{"num_attention_heads": 3, "head_dim": 64, "norm_eps": 1e-05, "positions": "rope", "qk_norm": false, "attn_scale": 0.125, "init_std_o": 0.00859, "init_std_up": 0.057, "init_std_down": 0.00526, "lr_mult_o": 4.0, "schedule": "wsd", "final_lr_fraction": 0.02, "doc_mask": false, "train_tokens": 536900000}
MLP neurons of a small language model. Each row is named by its layer, matrix (gate and up: input weights; down: output weights) and neuron, and shows model dimensions 80-175. Each number is 500 + 25 x the weight over its row's rms, rounded and kept within 0 to 999. Numbers have three digits each. A neuron's up and down rows have the sign that makes its largest values positive.
After each neuron's rows, "fires after" lists the tokens most often just before its 100 highest values on Wikipedia text that the model never trained on. A number after a token or word is its count.

L3.gate328:504498515517467470461527499478507471506502501478499506491515511499473501493507542497510545479529465524492472470561472530526533507512505504537506483503514536485496465470533506532473457533496526446549500546525560528518462475541475446502485485529465522474499505477494512497475470536493460469
L3.up328:488514526507442432489503464494518468500498504509482481476556471493477483487507531512487552493476451508499489472518465490523529505530490500488512493445546513503461477486501500539476446506471504455565509518471507538519490510559491454534505458550488515466514546498484529503505499511502474485
L3.down328:498498511492500479489527528489510439533494490463489482466488505499466554513497544509471503470463466475521505418516516502521532465518453467522515497510451513525476495486547503511481473512499502494538554507494547489500466512454481463502510470515451484498482514483499496536507498481520530490
fires after: " D" 59, " d" 19, "d" 11, "el" 9

L4.gate269:464534506465550470453509484514508480533477466505475476469548491498484495449494430524456509488495472508486509499514493494494529490505527513535544529486484507484493524511469467511524464528474480503489498549534515505479470475531457500492515459531505489496459485494492483506506480537508481476
L4.up269:490477551546513461450510511451479499455491474528509499437497474540513530480448558500527523506510514526490482433467488474476490493487528508495551476504541520473496487484524543517491501536488461504539529482518537498496466536506446483489509490544476512470510534491503501492492453499529476479
L4.down269:468496516487529438492524484508532495478492495471498504506516535466500538501502495528474508499509540511509512442530497518527541527517474520497489431521490492557470506473535480516472501566553496512509502545501529461504498481479489533490515495504441510491488562478524494534521509489455501491
fires after: " D" 56, "g" 25, " d" 13, "D" 4

L4.gate164:521500531521510486464531476481541476461505488494521514478511510491523515499500481492498464541538578529481495517494490515472512487482484506538521492521532532496533487522486489498471485522520478486521477499506483492513459506457413477468517469491539526508504509473449526491490484511511497496
L4.up164:496494528534498497471518472495509462447481455506487548448506513516496561504527505475489490500551534533477498501530475506488540500505504503565525483517543538505514463470521493515454495525497482469530471507513499524496469496490433449517509463500505516501504540455472515495478458504509478497
L4.down164:441465525538535519504490491541484487504529478493507523553498497470541497493474453518508506502495531501510505496559499506520521476503519544507522505501488493494506514495523446511450497488510487563549513525512542507498516508487489487495500477500503557511480498513430484530494481520473518501
fires after: " D" 42, " S" 12, "d" 6, "D" 5, " w" 5

L9.gate295:542506498481517476532518500516524501517461525492512521481490471511478486510516472487496529495508564543493497483480520505485545498511486551501445511450465514469502462507497520476481466507455477524511557479489515508478491459530507470510471482493464503491443487481491527490481502537472521526
L9.up295:547482547502521511500510508505491467505498508515469473488525520541512494464502500454483498510472539519481466503483490499508543483470527512519465479485518534482523472503527473511483489504461505505517529486467507511467484484525476457525497510511501500484513514455516547489465514558527533485
L9.down295:490505503516475503539497476517503497483499539513494526467434481523538530514511481521508518510517504486471462469481468512522482508529446512474512520525471488546507474475520538476476527503460504508494506469501486516528521481490495514475507494480516546504507476536493483530509525483515522509
fires after: " s" 36, " S" 19, "ed" 9, "it" 8

L9.gate191:498521457523511469502492456455486533459511494508478524520464522519507521501486521543485477537492476538512508535527504495520478571476502524522459527486508526523513486507517497526524462549505522463470487498467416490498472513489537474510487526494508477541448523508477501492457475492434502550
L9.up191:487475478495468539509502513514466501513499496487437464512491488545463519504522507573505486520526502522474487503497509515514467519492497478498561515506487499453511476500501515544472496494456502474504516476498524470502488490479499501488482511492497499524511527492496483485483454534471497481
L9.down191:498486492518518478512533492454501495464442503477508503472522513476440502484471497499548489524520532499515515537486500520500540471503517479435506435506485472511441498476515564469502551490505520485434536519505486467516497507530484523500501493512471485490499496548504503473512486498509491475
fires after: " R" 45, "re" 13, " r" 8, "ou" 6, "ro" 5, "n" 5

L6.gate477:508506492523490514493484501471509496517475498524538473506528534521514522519462503511498537484460503502458510524501458501491486442466494490460502498491476473473486508474477497501506462515545461520524513499525463497496502546495485486497538494503489530528495476473504491520521537483468519494
L6.up477:482528551482489512482521495484505503495473536471512495489515498494548525529485485510503525463465498517458530544520471484536490490488479467475465478477528475524505524477523532461534499489505515578540510488504498456511512535508502515519511488489505531512506492498502492474522529493513497520
L6.down477:465541541502543521486466501515479523511470510504519524476512520533503520536507473476475492518480483444531478534493518486494480466519498482480487526490494477438514501516495472471498529493453458524486490554511517461497500474513491474522529538500524518543487514502538534514526508519519507475
fires after: "is" 28, "id" 8, "s" 7, "b" 7, "es" 6, "ov" 6

L9.gate224:502498541526518482521527496481518549526521527455475508475508506524471530500483505492487467534488505472476477488528480523479500485504473487481480513541511499456505474500510485491518504497480521493505547452479464490527507556487466539495483472494476467534475476526495505482510477494498476510
L9.up224:484532539507516508521508486460510561510500535496437514491492501511496521492490488469524498535481469510473484486533485510499492486531475498459494506508493500456509489505497468472536510482498516528506582486469459516484494537541475551487511451483474471502491452506509511466500521475489470510
L9.down224:487525444501499500515476496447491513472478463539494495490522508522499522478504519514458445498499460483498539427458471493494502461528547515497462543488477496505517489482490493486493540539512488548496490464538489511472538512502478509514474479546508486492475487511513499560471509515503514499
fires after: "n" 26, " to" 21, " T" 19, " k" 7, "in" 5, " N" 4

L5.gate1:482473533508516503491517518525542496502489490498495493514482525479462517484485489548527494545495508484528489439442529503500499495456517542482513459505475516531468530504482500508530509524487510449502528513515499522488503512454517442470511511515509508506511479533485498518442508506479514481
L5.up1:506505514503518537487506492511528516505529481488505527499478558503483505497494487527488499530482477464511484496458523499524509508459496572517503461506476507486455529504456532528528536489529531455464546476537499529497576489491537488483512491494505495489496470529485479517450523486467510494
L5.down1:514513487509519506493535484501483461461521507518477492523524469514512535502495506537473540502513551483506494476484528495520524461442503514529476456525526469460474514475522473543468512505459478483489493498533476533508498500502491483465505508470490562560471489481516513489484523533517498518
fires after: "==" 69, "===" 12, "\n" 7, " l" 5, " (" 5

L11.gate231:504514475494505499498535451484550488490488540485477494506516493487492522457536528459524527492529507513488481482490517519534480502509477504471521455499499481524471460506477546516491497481491545534485547508527507486534485481475504458483548503482491528470485466476453475482516509461481517490
L11.up231:518532526485499518466486504482520504521465471462442542525535447496456484513470482535502496512540481501501497485532495488518570531510501516512511511488562525514488480483506490476476471497472532595527509511529516520518509491487479477498524490511492499524503491534481468505491474480486458482
L11.down231:470463484496521521502505511539482491486477539498489493485487498546564499502491509486484448521493454526485473478500481538518528498464532520507504521505522541504551475476529505453502495460483532481497496475499526514503514463524497497499543456519463525506514472467519473440538560483467510536
fires after: "in" 25, "re" 19, "or" 16, "a" 6, "ra" 5, "it" 5

L5.gate352:468525513489481551487522480535494489432497469548504535532533510509502509488443469516523465517470503475527466497492516462496537494500539532504509506542507476504503507530505507505547500544487519450475571485490488488529494510479528469499492460479520508478459495485465516518469524517495501468
L5.up352:497516531516494480487521540528527473510493465514514467480478554489486501525467459536496504525500489497499523500459511472546463516497475555506560474502506527497516500508486526533521510499484513473500503500487519517494521416522510469508475498454509516453495428504491457489455479483511512499
L5.down352:551509503472531501439564507515495542498528504448468487539460504487532510520438463525486490509500478502495556483498504495522509438507519557502520501536484518492492543489522443500499502512519502499485474473487507558520464487479514503500490509489481532470517493514528513507506441513487514532
fires after: " Ch" 37, "==" 22, " ch" 21, "===" 6, " l" 5, "ut" 4

L7.gate335:518508563520497544509494487447499522499491530490499487470455478492470504489455472501515489504481519513494522505520538481520480459482503468471464512494494487524516497482515470493469526537504505497497560466494458472494484515476496545529504512550477471509524520506493515483518528482467485515
L7.up335:508484551514526552502491507479514488482477495470494510496461453497467498469447462512520473505509468515508537508517516496512510470478489494473494528486476461545498471467525448481493502551473528523508530475491493468474496497488529503510497510544513453486529503526508524501501518465520494488
L7.down335:512500483547498495484438512512500522509496521527477524490490485482549480472484481519506502493529504474512399491542481516489493509494507474477508513514489510472498459521515491498471524516488485488462537520466490499494502474518518495516470507512498484517508511526481483496520530492529513437
fires after: " T" 30, " to" 27, "t" 24, " t" 14

L5.gate255:458547539493442512523505514526471506479500521524501474538505525466462503466476534505516523502479492483505511527493524576499510486521504528508504526499519491527476499471451525495462536475529500490500485513515500500463520483482486537485487526498542507487537541507490507516487480490452526517
L5.up255:500549519504463503524514517550484484481498496504470462533512525475461489486459531519500507485455507472513486531486536546508510487515523524493501503527516467494510509478437509534461536492525497516504505504519510495488517502469516535512490530496524510484545509504449520506495479541451509534
L5.down255:531515473520447495463513543487524469514520440501471489492544475489514500504499470496451509472518462556486508522494503506512488543501509519504501454482486501530553525480491485476486496463530486495498502499512486514502518498491505525496490503486491472473483509522493473477492470520520523553
fires after: "." 68, "s." 12, "\"" 4

L10.gate235:530477502495473523485507480498505467502489497518522507478496518497480466546517466507499481521489502482491527503552524482536509502468474453525478495495526469472537561506502528465494484487456500514542494506483477511478527528492489508497506500510546440533478461505510488471514469520519477508
L10.up235:543512559517472521491521506513534480496500514526487530489499492478495497495529503491512470489479534538537489482544489485549505530486499496501489479512498477447507523475510532508480501497480494497546460512504455505488463525468494510465536466476552470469510483535542501537509525543507505488
L10.down235:510526483497515470491516483469505530514493521506507525563513509537518495527511502470497522489483489479517506458478501465526470481516493474500474540548511459458515431475479514495463505513460465489542488472510476491480509492490547501444518534515521522515539494485488520476469484515505508549
fires after: " m" 16, " M" 13, " l" 9, " n" 7, "m" 6, "ur" 5

L2.gate216:499528503471470506503518515442523494474518516506508516493537488510475507487461481507503536498476449479493510574501482520516457506519497478480476488515493492487495515500428487449527492486554501522508474520550447505509520521543495502494522501493528525510527541477539455489537551496534428529
L2.up216:505519507491480506527507516457507490488516495496541507500506499529498513493457466490504564498470466480503514546506478513518470524513502477471498483507503482505489510498475473441535493467520474525510478515549439488530512550532519513488516506506525519497543526474523467466520566477513436523
L2.down216:488489515497462505524509559473527532467533502494499485466525507507455497529509521509487481507536514465570502500494487505539511482517471501475498473487529535487533497548487458438506506463483509540503538465503472496521493541515530485496492430525517509504530525485530512513498544495514473503
fires after: "," 83, "8" 4

L11.gate490:533500470520466509543487523479495494495509530544480507498492482517495441509473475533502519543491491509490546517532504542551534534474462530520472502510527528504455482493502544477514483459514458474465473474496520495518509457505475475488535507484512495520496476506509488509542494455457493546
L11.up490:534497513530472518506464530513515518526481509479506502473489495550480457513518514516528448521478483474479492539529475534525497530489456459507503482509485490472535521498504482512540511442443474480501485466537482477482469476492487444484504535489484503512497485500495499511524488511459515527
L11.down490:478483512499485504472512489447503529497483516517479513428509519470531529517479503529474519502494498509462507455498547521489487515505516504529486512465463529491506513530457515507452535455496479518516459488491496520512505526518472501526509499441476531468510529492497497498464504527495506456
fires after: "om" 32, " V" 9, "e" 7, "at" 7, " com" 6, "im" 5

L2.gate9:459541503508479472494498518523576469496510460484456484525521510498462485472502495472521455500481490547520494476492524492505468416533523503475547495473533498470480542476502500533491541455523505502509518518479512524454505490484477503461507482507532464510497503529508477536462461500481491466
L2.up9:461536493499493476518472501533520455508534470480478490528538539473468481457491504480528459510504501525507460507487553463482488432530523487435520469483518479505507507477495492515472531472508492505488521527469513501458510505490503479475493484490514490517492511520517481532487476492492473456
L2.down9:508430565499545520587484539500516524477493503541497485513535491505481486502537488484490484489520484487489492507490502501479518512539534498520519497533496489473522510493552502479495498468486493488493510488487476473506478528510472503503499469500479504518520495496513508502495484504512490507
fires after: "\n" 50, "." 33, "==" 9

L6.gate4:501488528515503508496543464501533576519448510483478492515537531478489500490496506522481510473540501518515512541503517550511458444512514534494498513514489477487509503453475495480478557481487541468538498496523498510461476537489518501477480466516523474466487496475515529513504518488523523498
L6.up4:489502541506490512505496463535536549508486495481478500502504512473491496494497508497482514507540497507519520540493511539563457453521514543511511478519494458491460470473473479468477544501482534481507514474516512526484485526501543531484465497505536499497488521495503519529539486512504502474
L6.down4:520476528509478522507438489505514508543512491514499526522493534525489527526435498508470469454516456470497459515487485451548484530540523539512505550462489515522513485491480498487456488498537518503511517461503472531496460468509506471504494435527499498462491536498517490488520472500512515486
fires after: " or" 26, " h" 8, "I" 8, "." 7, " H" 6

L7.gate124:471507509521507554546488489462502487494495546531502499504497536556533483509528472493506493542521537503488484453556551511526477506455496494497523469488507484505516483514467465524536503490530498478507470506481458530530522498480489506485497497533503462505488506498500487485521445500513469519
L7.up124:502533501490499512493481520489470484483524479502516528522474513511490488541542507524479526461499511499537494499523487516453471549481484473510519452492507486495496492457505498484515474508546481527516524526544490491507488526447540497517494491531572505475457481495517519517525486541494498477
L7.down124:497509496517504498525528537462508486512521486493525468463512519472520535506492512481533514478474504498516468471529523448527529495512499507494495485532491513507501503498463453510483479524509499517490464507526489512507478459504515527500488558501487522582494460486526514491511538503493471505
fires after: " m" 42, "an" 22, "he" 13, " M" 8, " b" 5

L9.gate187:473524502465474488516454526486472534546523491509522490476482537516490459475499507453545485511485504506528506514457530474473480498520507509507520519542487496515484539474479491506491541456505517494485509526494508504505543455481507522429465531527482505527487531467493530499492487496490529500
L9.up187:503527464490488504457500508499533531561510478561513518501497501482516475483530516454458462501476501527505482521497510494476524505510465501508537443466495424494503541519493491479455524491531474508514504484539501525506514498505483483465470502459481500505537491473535489489496479489483505472
L9.down187:506485501534551532527517492515483492466486512492527505520479537560497548475500476438525488462563515513496508515504513503504530523474445505526523524457491549530516487504505484469476502493517468482505527481494468523493485480504468519529521488510513527519481515535501501437509516482492493549
fires after: "v" 21, "iv" 12, "u" 9, "c" 9, "ec" 7, " c" 7

L10.gate230:497511520513480508466510517481502487509469483533491504508459479478476528462564501462475493519468543492460509491465455503506467528552483501470511470532529506446501522489528468511512538502511483477516478545507459518524496479479520529469478507530504513489472512501470525519500480489508472474
L10.up230:518517513498513536501483512463477499473484510535516516516514503524452506485526538473489492517490487485478482564518497528505448531487470473480500497464464477509478510493498483511500484473532505519498513491484474499473527511488511505510501498512535507495513460480511512500480485510550500489
L10.down230:539501506513517515516497488531535562462519509518494487484478482522471529508477491465515533446533489485487484470516508462484495501481478496493474478488509477473474491472422475515484508486494489487509532532536505491529490491488502514484490507498483521536515498451509461487525511501511507487
fires after: "he" 36, "i" 23, " wh" 19, "," 7, " b" 7

L6.gate80:508510531470471475499522496515525487467499524478485538505534474534463502485484495543471512525468480448492481587493531467493489484516476512514511496514497522516494506520489500482540524456491488504485472502490488522518514512487486516499544508502523530524527513482512488461497527478493462512
L6.up80:510522511483486499534505515478492522449517529470470537501549472544471488477473459529488495518478471477498476580507500468517485493529469495516496502537515506507488495528479503461498501462491480521492492507491482494508497528486493528512523508487514535522508527509500494473492531479502463511
L6.down80:521503467529522504516509538468530488471582506486502470541488493555471489499508501519452537509483480472479471526543525480541458542517471472464518503484496499518479535527458502481505492493477529526500445467521489483515511551515460475505516470457517504515537500479511504481507495504465493500
fires after: "," 73, "ra" 14, "." 5

L3.gate123:512457539481524517526496495524470547505494503546529502510512527504497494486485494503489552477563552547469476501451537452492553464500535525512460439448452472482491559533472500485554491505494473485516535500507548467486472495481494495519496469484471505476492477461483508513473521477521500537
L3.up123:501515521487482481510500520467468483435492488535470514525507484518509469494492543522533497500518523494501490467490514467539491461491557513482496498512512513515513535553516497539511522513473471454484505484503502508492495488496531483526524515480501481486492529503472510492423473476508525477
L3.down123:538516526529451489519528547519508509516535527502480475506497480490504467562503512547475525492507476527511532502526514476477503502505503521532502488510460458517484474561493553490493506470492495476507507475545504449486508496444505502504513486482493512500468497474484502530465545497533481484
fires after: " s" 52, " S" 29, "s" 11, "S" 5

L5.gate247:492469494461541511498520494520506456458455526500510500518511504527540513516496475456525519517552510517477522496465502530487525519511495523483522471474512444475510489529483551469553482466515529547493500482512505478506473486508477508487504502521495509520464441458521529488474476478463544492
L5.up247:525478506477500505500492521485522491488465517517511505487476521534518506528503494462515521494529519511478518495487482489532533514519535517487519486449499469493506467519514572499592470479536538535523510486479517507519492537518485494509503510508514518519485464468535540454509487497499506496
L5.down247:501478512532530500544508480482476524445513491505504476511481495535498516492472532444512499518498482494466555499517482528447483517517482493480487542487492492527504464509516458461454462492496454495485481462431510491499511495545445548427489535500511515555440520510496474513481477505469493480
fires after: " s" 70, " S" 24, "S" 4

L3.gate223:478484511507493473527525469494504466505423477557495507506497517503470487489452529487504515494503498528510467501518505508509525501485477477579546493504507527520528478517536494505482530503515518491539470490497538520494479483483471491550504459518519520456523516454465536531452451537516496494
L3.up223:482509531533480499496510499445495474447463476566522496479477527528478480469479526476532533490500511499525463493486495493512501514487485480550525473552496533498524465485538484484472517528498513492541514506493542534526468491519463497524534478532499507456514526461456491516496482499521476500
L3.down223:498465517503577514533486495521512481471464474486520513481487520475461528493528493495474565502535529556483502506523480474503565484503537489516503499552506508496533476485542430485479510506519459528558480502487551496530475493503493490482486501516502549489490505485454509504496464496488468488
fires after: " d" 47, " D" 43, "en" 6, "D" 4

L3.gate245:497494498512474479515493459521470525501507477487528528482465503499494508453499510532491507524530469509536519509518470472511518477483486591481494488538495445505448473490521502543471489490511467476485503477485526458473480502499486527506468521492490492520484499507557529531471495509485508516
L3.up245:477487492511484497530490468534497501498478496445493525483457520521476533472495482509507508542509498504501533549506450407492477453489500548480533506494502494500480458498524515562482498471518426459473522499489527483465484523483489522512502522508482499532513514482535490499485509523510494492
L3.down245:496516510528486510524508510537499499478503479494479502488506487509541496528514519493505476475509490515524501487524477502503498485527504531499495510562522471523501492504493479495492506471532537519515492496491492495473525517497508502474510525480538487560521526470497520507449492511547481529
fires after: "I" 52, " O" 15, "O" 14, "." 7, " W" 5

L14.gate212:472480538500476476503469498519496543499493481506450535505491505498488513459492460546511463497538527516486459519489499513476502531553503463487503546477499458482493526466485492526526501482502528461503447475524487553493530499529489476459509532507524514499453518506498532524488519453520535477
L14.up212:508496549520492497457479559521487508510490473536497469473465498518507494501544488565476503473478520490536530513487482544470443536545502535496521487484508505514492491487546530509475514523493510468498490544485494496526541477529482530499472479479523508484538540484516521488495522457485505506
L14.down212:511498508506494474508475498454491540492545562522510490526510514526475505494462469472470417516517495470514481514541540534538507515498456474538488541510499535493497541484507462477531489500505518512497525500485480513490495497479496475493531541477445493510434485518483505460537464541528474501
fires after: " v" 18, "k" 9, " " 8, "er" 8, " V" 7, " K" 6

L6.gate372:508505531470521475500510493476516506476486498503456472516540488502464477494460517501473529489487511507489534552496517500497501476504468515476529502518486494457467521489481561514525486468490502551525470509511435489435515489485456538522508575548506498494526540511497500465553515506536439505
L6.up372:497499541476489478494520501491495474472483487486454471522506517474453501478461484476465495512494493476492540578500519514521535472538463492462513492536488486485479507489490564502533491461496473553536493519497442507442509494488493520517517546531529494511517552532507494469546513469537466540
L6.down372:482475515488515519519508515522519505491549511534515456488494543485515503520490438512510455510514496552504512481467491546531480522533506502543515498488505503498466481499503549491474490458497525498524525492502464484536502516499517478473438494483516547507525488522478502503511476508504504475
fires after: "b" 22, " K" 16, "," 15, "." 9, " " 7, " a" 5

L19.gate408:524495452461495468537538505526500508470545474485489519503490518433496539525436526463515506503479523475556485531499516480474543493505475511479549498453501481523480475496520523475513509523529502493495502486452496495513475485552450514455487541459504510493527496512524492518469485540504512472
L19.up408:528530482499503495524510505547421524473497498523517530507508486485522497485516482573502494474479505503477500487526500490454526537518496469505467514516505502447511497506514474508568515484507478502501471470481480518518536508509487514440479500473506471505466514464497519489499470534497522514
L19.down408:489510474513506530476486475559482506510501478504526464514496479534486503528511502519461537501448461488455526452492508481531516463445488519530458448482495480464475518490552497532526501544512508500467512480522491459528502525513522477508493505461497527483513478478501515493538467507485489487
fires after: " " 33, " c" 8, "u" 7, "r" 5, " o" 5, " th" 5

L14.gate436:525448583438509497550510509493553485526484507528466522513471491504520495510438493524500495526491495486524511471481476483477468521497495538481472500495481454482528466490495477504492491498502522507485459482471472510481541504479467507484542513527528524488474508518478520527501504496472544503
L14.up436:513508532508544474490457508531488511539487460527470504495476509501548470488523526465492479527519519514526499498511489512501459434532510495485514486533485490501490524509475524479454516533480542480531498510532506528464508482521536463474535463475523494515531489494505508531525458503484471489
L14.down436:537494526543488539515506507527504492495457519506488481496554453532509501506484496530462503511508517514490488508513518506503528507512493473519480492525466489494498511467510533543556464519450510475502488493457499548557498454471561519523466505501454521470497459474493540474509513515531473481
fires after: "h" 17, "o" 11, " G" 10, "er" 10, " K" 7, " w" 6

L10.gate426:508515505496495482482519520456491481499500558478475505529497469503518526478520510477517514481500492530486512494460484510490536504501480514507514501443472523494541533493498518486475473544504525526507551532508466538526527487513481484494475531496532496495493476504466469484397493500502523498
L10.up426:520505525462523522498487512468512453522476519510489565538537486475517495539495501460499522536520533524505494499538483509497534533464496540487463468481523496475487501460505487543504503529458538527504526494455493499471497457530536480532488494502520496489523461499509472496490492506515489508
L10.down426:470501485514474497490518486523458530499478485505476509468520458497505503468520512541505452516500516519476535481504482456508445528512507431496465488437471526513506508455511498521466582486515502480500499529507504499513503511509497510517545499470500452464482475476493490530531500553483533471
fires after: "el" 24, "a" 16, "e" 9, "ir" 7, "in" 7, "o" 5

L11.gate504:466464512454517454507504500510446525519547522527456486536476495494481485510464456551503491538487495541503503530486503496510503516551474515515506548524469493465524503478525514448529505474537516500471512501499477477516513510516511510521450503484518549543510484473472519500485517502507512501
L11.up504:504498478483476515483477534495536505482527520548504526487501507494480501520483462518531491477501544536492483520500513520480540466533526459553518498474494490501472540526468488441496513504492498483526459489474469554537472508517502527490478516491481499475513511467471523460537494516475516484
L11.down504:514472533473523483521480479476431543520490502511562477497503534509473488440485489486472471499511504462526515489512548484545505495514498491471497557529512489510472508465489518477476496492509483460494544539497521478524497515526520464507513523479526526545465467519534502499497506503521475533
fires after: "ak" 25, "u" 14, "at" 13, "ad" 12, "iv" 10, "o" 8

L5.gate398:483517514474493479525491510511457469466492492494489532522478504437483436548488522474537491504504492526519489484532478489484541483487486501524489536535510466504494474488477469514486494467496496467461478466456498525472506505520546499473474508486481498487495504491495550483517504489524531486
L5.up398:524510531486554476488523522505484509476481471502485541532490492482466486471531477487496485526504510498515502508535468522452532533519456495531482536506438482473515525471528473521513550508512469518464489506535483496476527532490522490465482500468480484505533503497545513508558515488498508485
L5.down398:484538583465524484507459525476504505504536473521553499522499512505431505496486478477455520535487490502502489476548488509475522505499472485527469493488499509530510476513527469471487520469496534519505509495475466511466507481505537502514479478509475482476465487531491452487473504510468449486
fires after: " " 51, " c" 31, " n" 4, " f" 4

L2.gate227:493542516484464489492523524468505521476521516498512499488529473482473479479460504512491540507488471491507518579513482513529478508515501490503501490508502480480491501494426483446533515484524500556500467503549450494500531525537486489503526500504540504513546519499557491484540546525524445505
L2.up227:516522508516469504496475502466516491458481485469566491479506510482492531486433471477510566474482442495494500509506487497521487514528540515460502474494529496496502509518478503477524476477481508504513444488518456469516512557497549480511489496482488535499532537466521467468495534454478439529
L2.down227:523514484486517506512481528456530520480542512502502462501526523527478484486485523527478522489482493460590480523516480507509488512520465477485475495513542490480525495537510445479496486476512512546514515466517458495501505535530529482460501458523491545489510509478509516521499524473502503467
fires after: "," 77, " 201" 6

L4.gate13:505494507496485519526517526458482504497526517537521482510507543546461487494470467524508543490535490515494525515503484519526472521463521458519476496519487506502534524503512477477524461472527485525537490487503467499508523573509524500501560473528519538510477564484514525476518553530548480496
L4.up13:514484515524475523549493509482466517476501489502527470533529532558476501504469492527531537495535497502464515534510501498533468501466508448523495500508492492472537494502512458457523468471524499522536500499509460497517527547495521485516556439539519535519478555499518511483504537507517462498
L4.down13:525472476504453500516531521480503526510542449466502506471521515545503505541518497489517509532492518495521483499467488513535489509507459499499516495493521500519529476499510505433515483475499514516493524464499518514479490543518543483502533481534500536498504546487514467507526505500528482492
fires after: " al" 31, " T" 17, "," 14, "ir" 14, " K" 7, " t" 6

L5.gate260:504493523481485490503482498476516453515499495479528476458466545515477485465543479477488510471488520496460532581467507510492514507533473526469473488515494520522496482507524581546510489466497454500502520499490469503504543514502512497512505524466510518511535528506515531542560511518515498508
L5.up260:495486504477511491510503500510467479499464509489514472469478528505465506489515490468480528485502509487424518594475505529493497508496490515473445506510498509512497482500528533546516500466492478500500477504487470495502543511512500480538509511478510537494541512499505521549526477531523531507
L5.down260:489500509473500545510494560483524463538485523502511520475486515472476498502539504517460519468487467492540504478532493495473505508501487478483504496465506519511482492538533524539478468512488509488506522502488509514517516473526463549503522526547478519476555473505512503471503465562492510508
fires after: " w" 39, " v" 19, " W" 18, "v" 13, "it" 4

L4.gate281:483525472537494483466515488489501452486501507472499509488515541498514521477444453486491505474544489522507480492503504510520506531483505515526523485528512577540507500470501509493469495525469520498582500505524471528544507491492444480518491513500540501475466530475483533523482480497483474469
L4.up281:515497475538487506471519497506489447525496467484492501487486514536504509495502494465484504494526475502511440504486475505527473521479530509539488489538529533530485486484507520466464486489490481432534512527512519533472541483505483507530509510486507495481518522504457498481480475489520505505
L4.down281:507491511523542540518530467445496521530504489449472516525456509490466486502533530526484504468526485506485469438471455536490460475502464496452503455506497476498527503465528469510479514488513447515511514517554491539487496531475483474535466478490531517515487478480459491497478498488472488526
fires after: " D" 25, " d" 23, " G" 12, " Ch" 7, "d" 6, " St" 6

L3.gate202:499481560539479505514480476541481501495476511438506504489484524528482540427498500496499483503488485492489533519529502474522526430510532538458497474543492498512476521489489498482458523494553439499474525522482504467454495461473509499487515518516490499559487504521515511501474506518507500502
L3.up202:496496565538483534527494473551473493495502539442492510491506515510477538455507479507491484525498480487487527523512517470536508406523531522472499470544476472526487501482500498487468523497558462494462519526493507442489508463479512504508513501504486482553478517531510519513475496518487480512
L3.down202:461514542554484488546494530535509496501473499482520520493509511518539515528520501495531463483496503523491528529527483527509517521568536515500489479518528422520492503473504489491508509510537545497515510473491481491463538500468502538450480484490503476521534507452522544545473486476500501516
fires after: "." 58, "I" 17, "O" 10, "s." 8, " O" 7

L14.gate160:514502544495509535510493515492527490491529534500474486526493490534461510525490503506534532522519505515512518530537494499492518532490494527538483544485481540501531504533548528509502489479476503489538481508522461480491446502467483475466499530503489523540527509524493519517446518497487507503
L14.up160:488454466494472526466483461474495488534544550475502473497482476529507488498516469501513487515504539534511516524520494516463468538481479509506559473532520480489491501493491509502477529477463492494532505455530514458485469484524489457501496525523500530521498517517529526473523502549486515507
L14.down160:498452499472469526495511504461495501489471488451510487515538533485502498488493511494463467488526507496485531512521486479549458440535498472550489468477506476496453543486541509503510490489523481535502514519509520504506503478478478526503534500474530489498475544484476467491511453514496479511
fires after: "e" 14, "re" 12, "im" 12, "a" 11, "/" 8, "n" 5

L8.gate8:489498529499518454500492524470470517485517480480476485509497458470475498495529480498473536444499525452456516532477522451475560509478486502497462500532541509525513505504498547540523511501526432486480494504493507533499504530539503509529524521515512526521504524476528480460499541535500494512
L8.up8:475517484500512464531479495503516498497562450481521512496497483495454499502502478483485525456521472485474514522493525478521508519532490501486473473498523483528490492508476529539489531498489425500446497484501494504479507498530486525508530518522532519503516495526514493500461560498499509514
L8.down8:448533486472483504471500562486521505502516531534496497510486529535481493533560496482487503524513494476496490526507485494470498489527482481505503542490476498521539510523502493512489470466535495490528470452491521489504531487451517568479491499500461519520547485533529486519484527496535483485
fires after: "i" 18, " v" 13, "v" 12, "f" 10, " V" 8, "et" 7

L7.gate45:492475528487485527497479507518511546492538512511483485508468535504488527463472484499531525481507510505501502472527475514516499462502485465539495471545447505484504561457518507511527479525498483505495510547500509498491497477546476486495554503500461515488485487507530472522470482531483537531
L7.up45:494499546472502539491500515503522541503517532480472521512471524479501581494467495513519523474508477498530510486521464545534491454470480481539508480516487498460483541477491524493521464507478492516513485537493545509516469508548472506512540492495501562494481495490526492527493526522473548532
L7.down45:459481507461455542482451545476516488475523483518505516504492523542523520462511539477498470520518496473507516479480511469464497474552482507520513513522472515504513487449533498501489517559488481501467476552500483508497490481489542540488476490543497496439463497523562491493516518539512502525
fires after: " p" 21, "id" 11, "al" 9, "ol" 9, "b" 8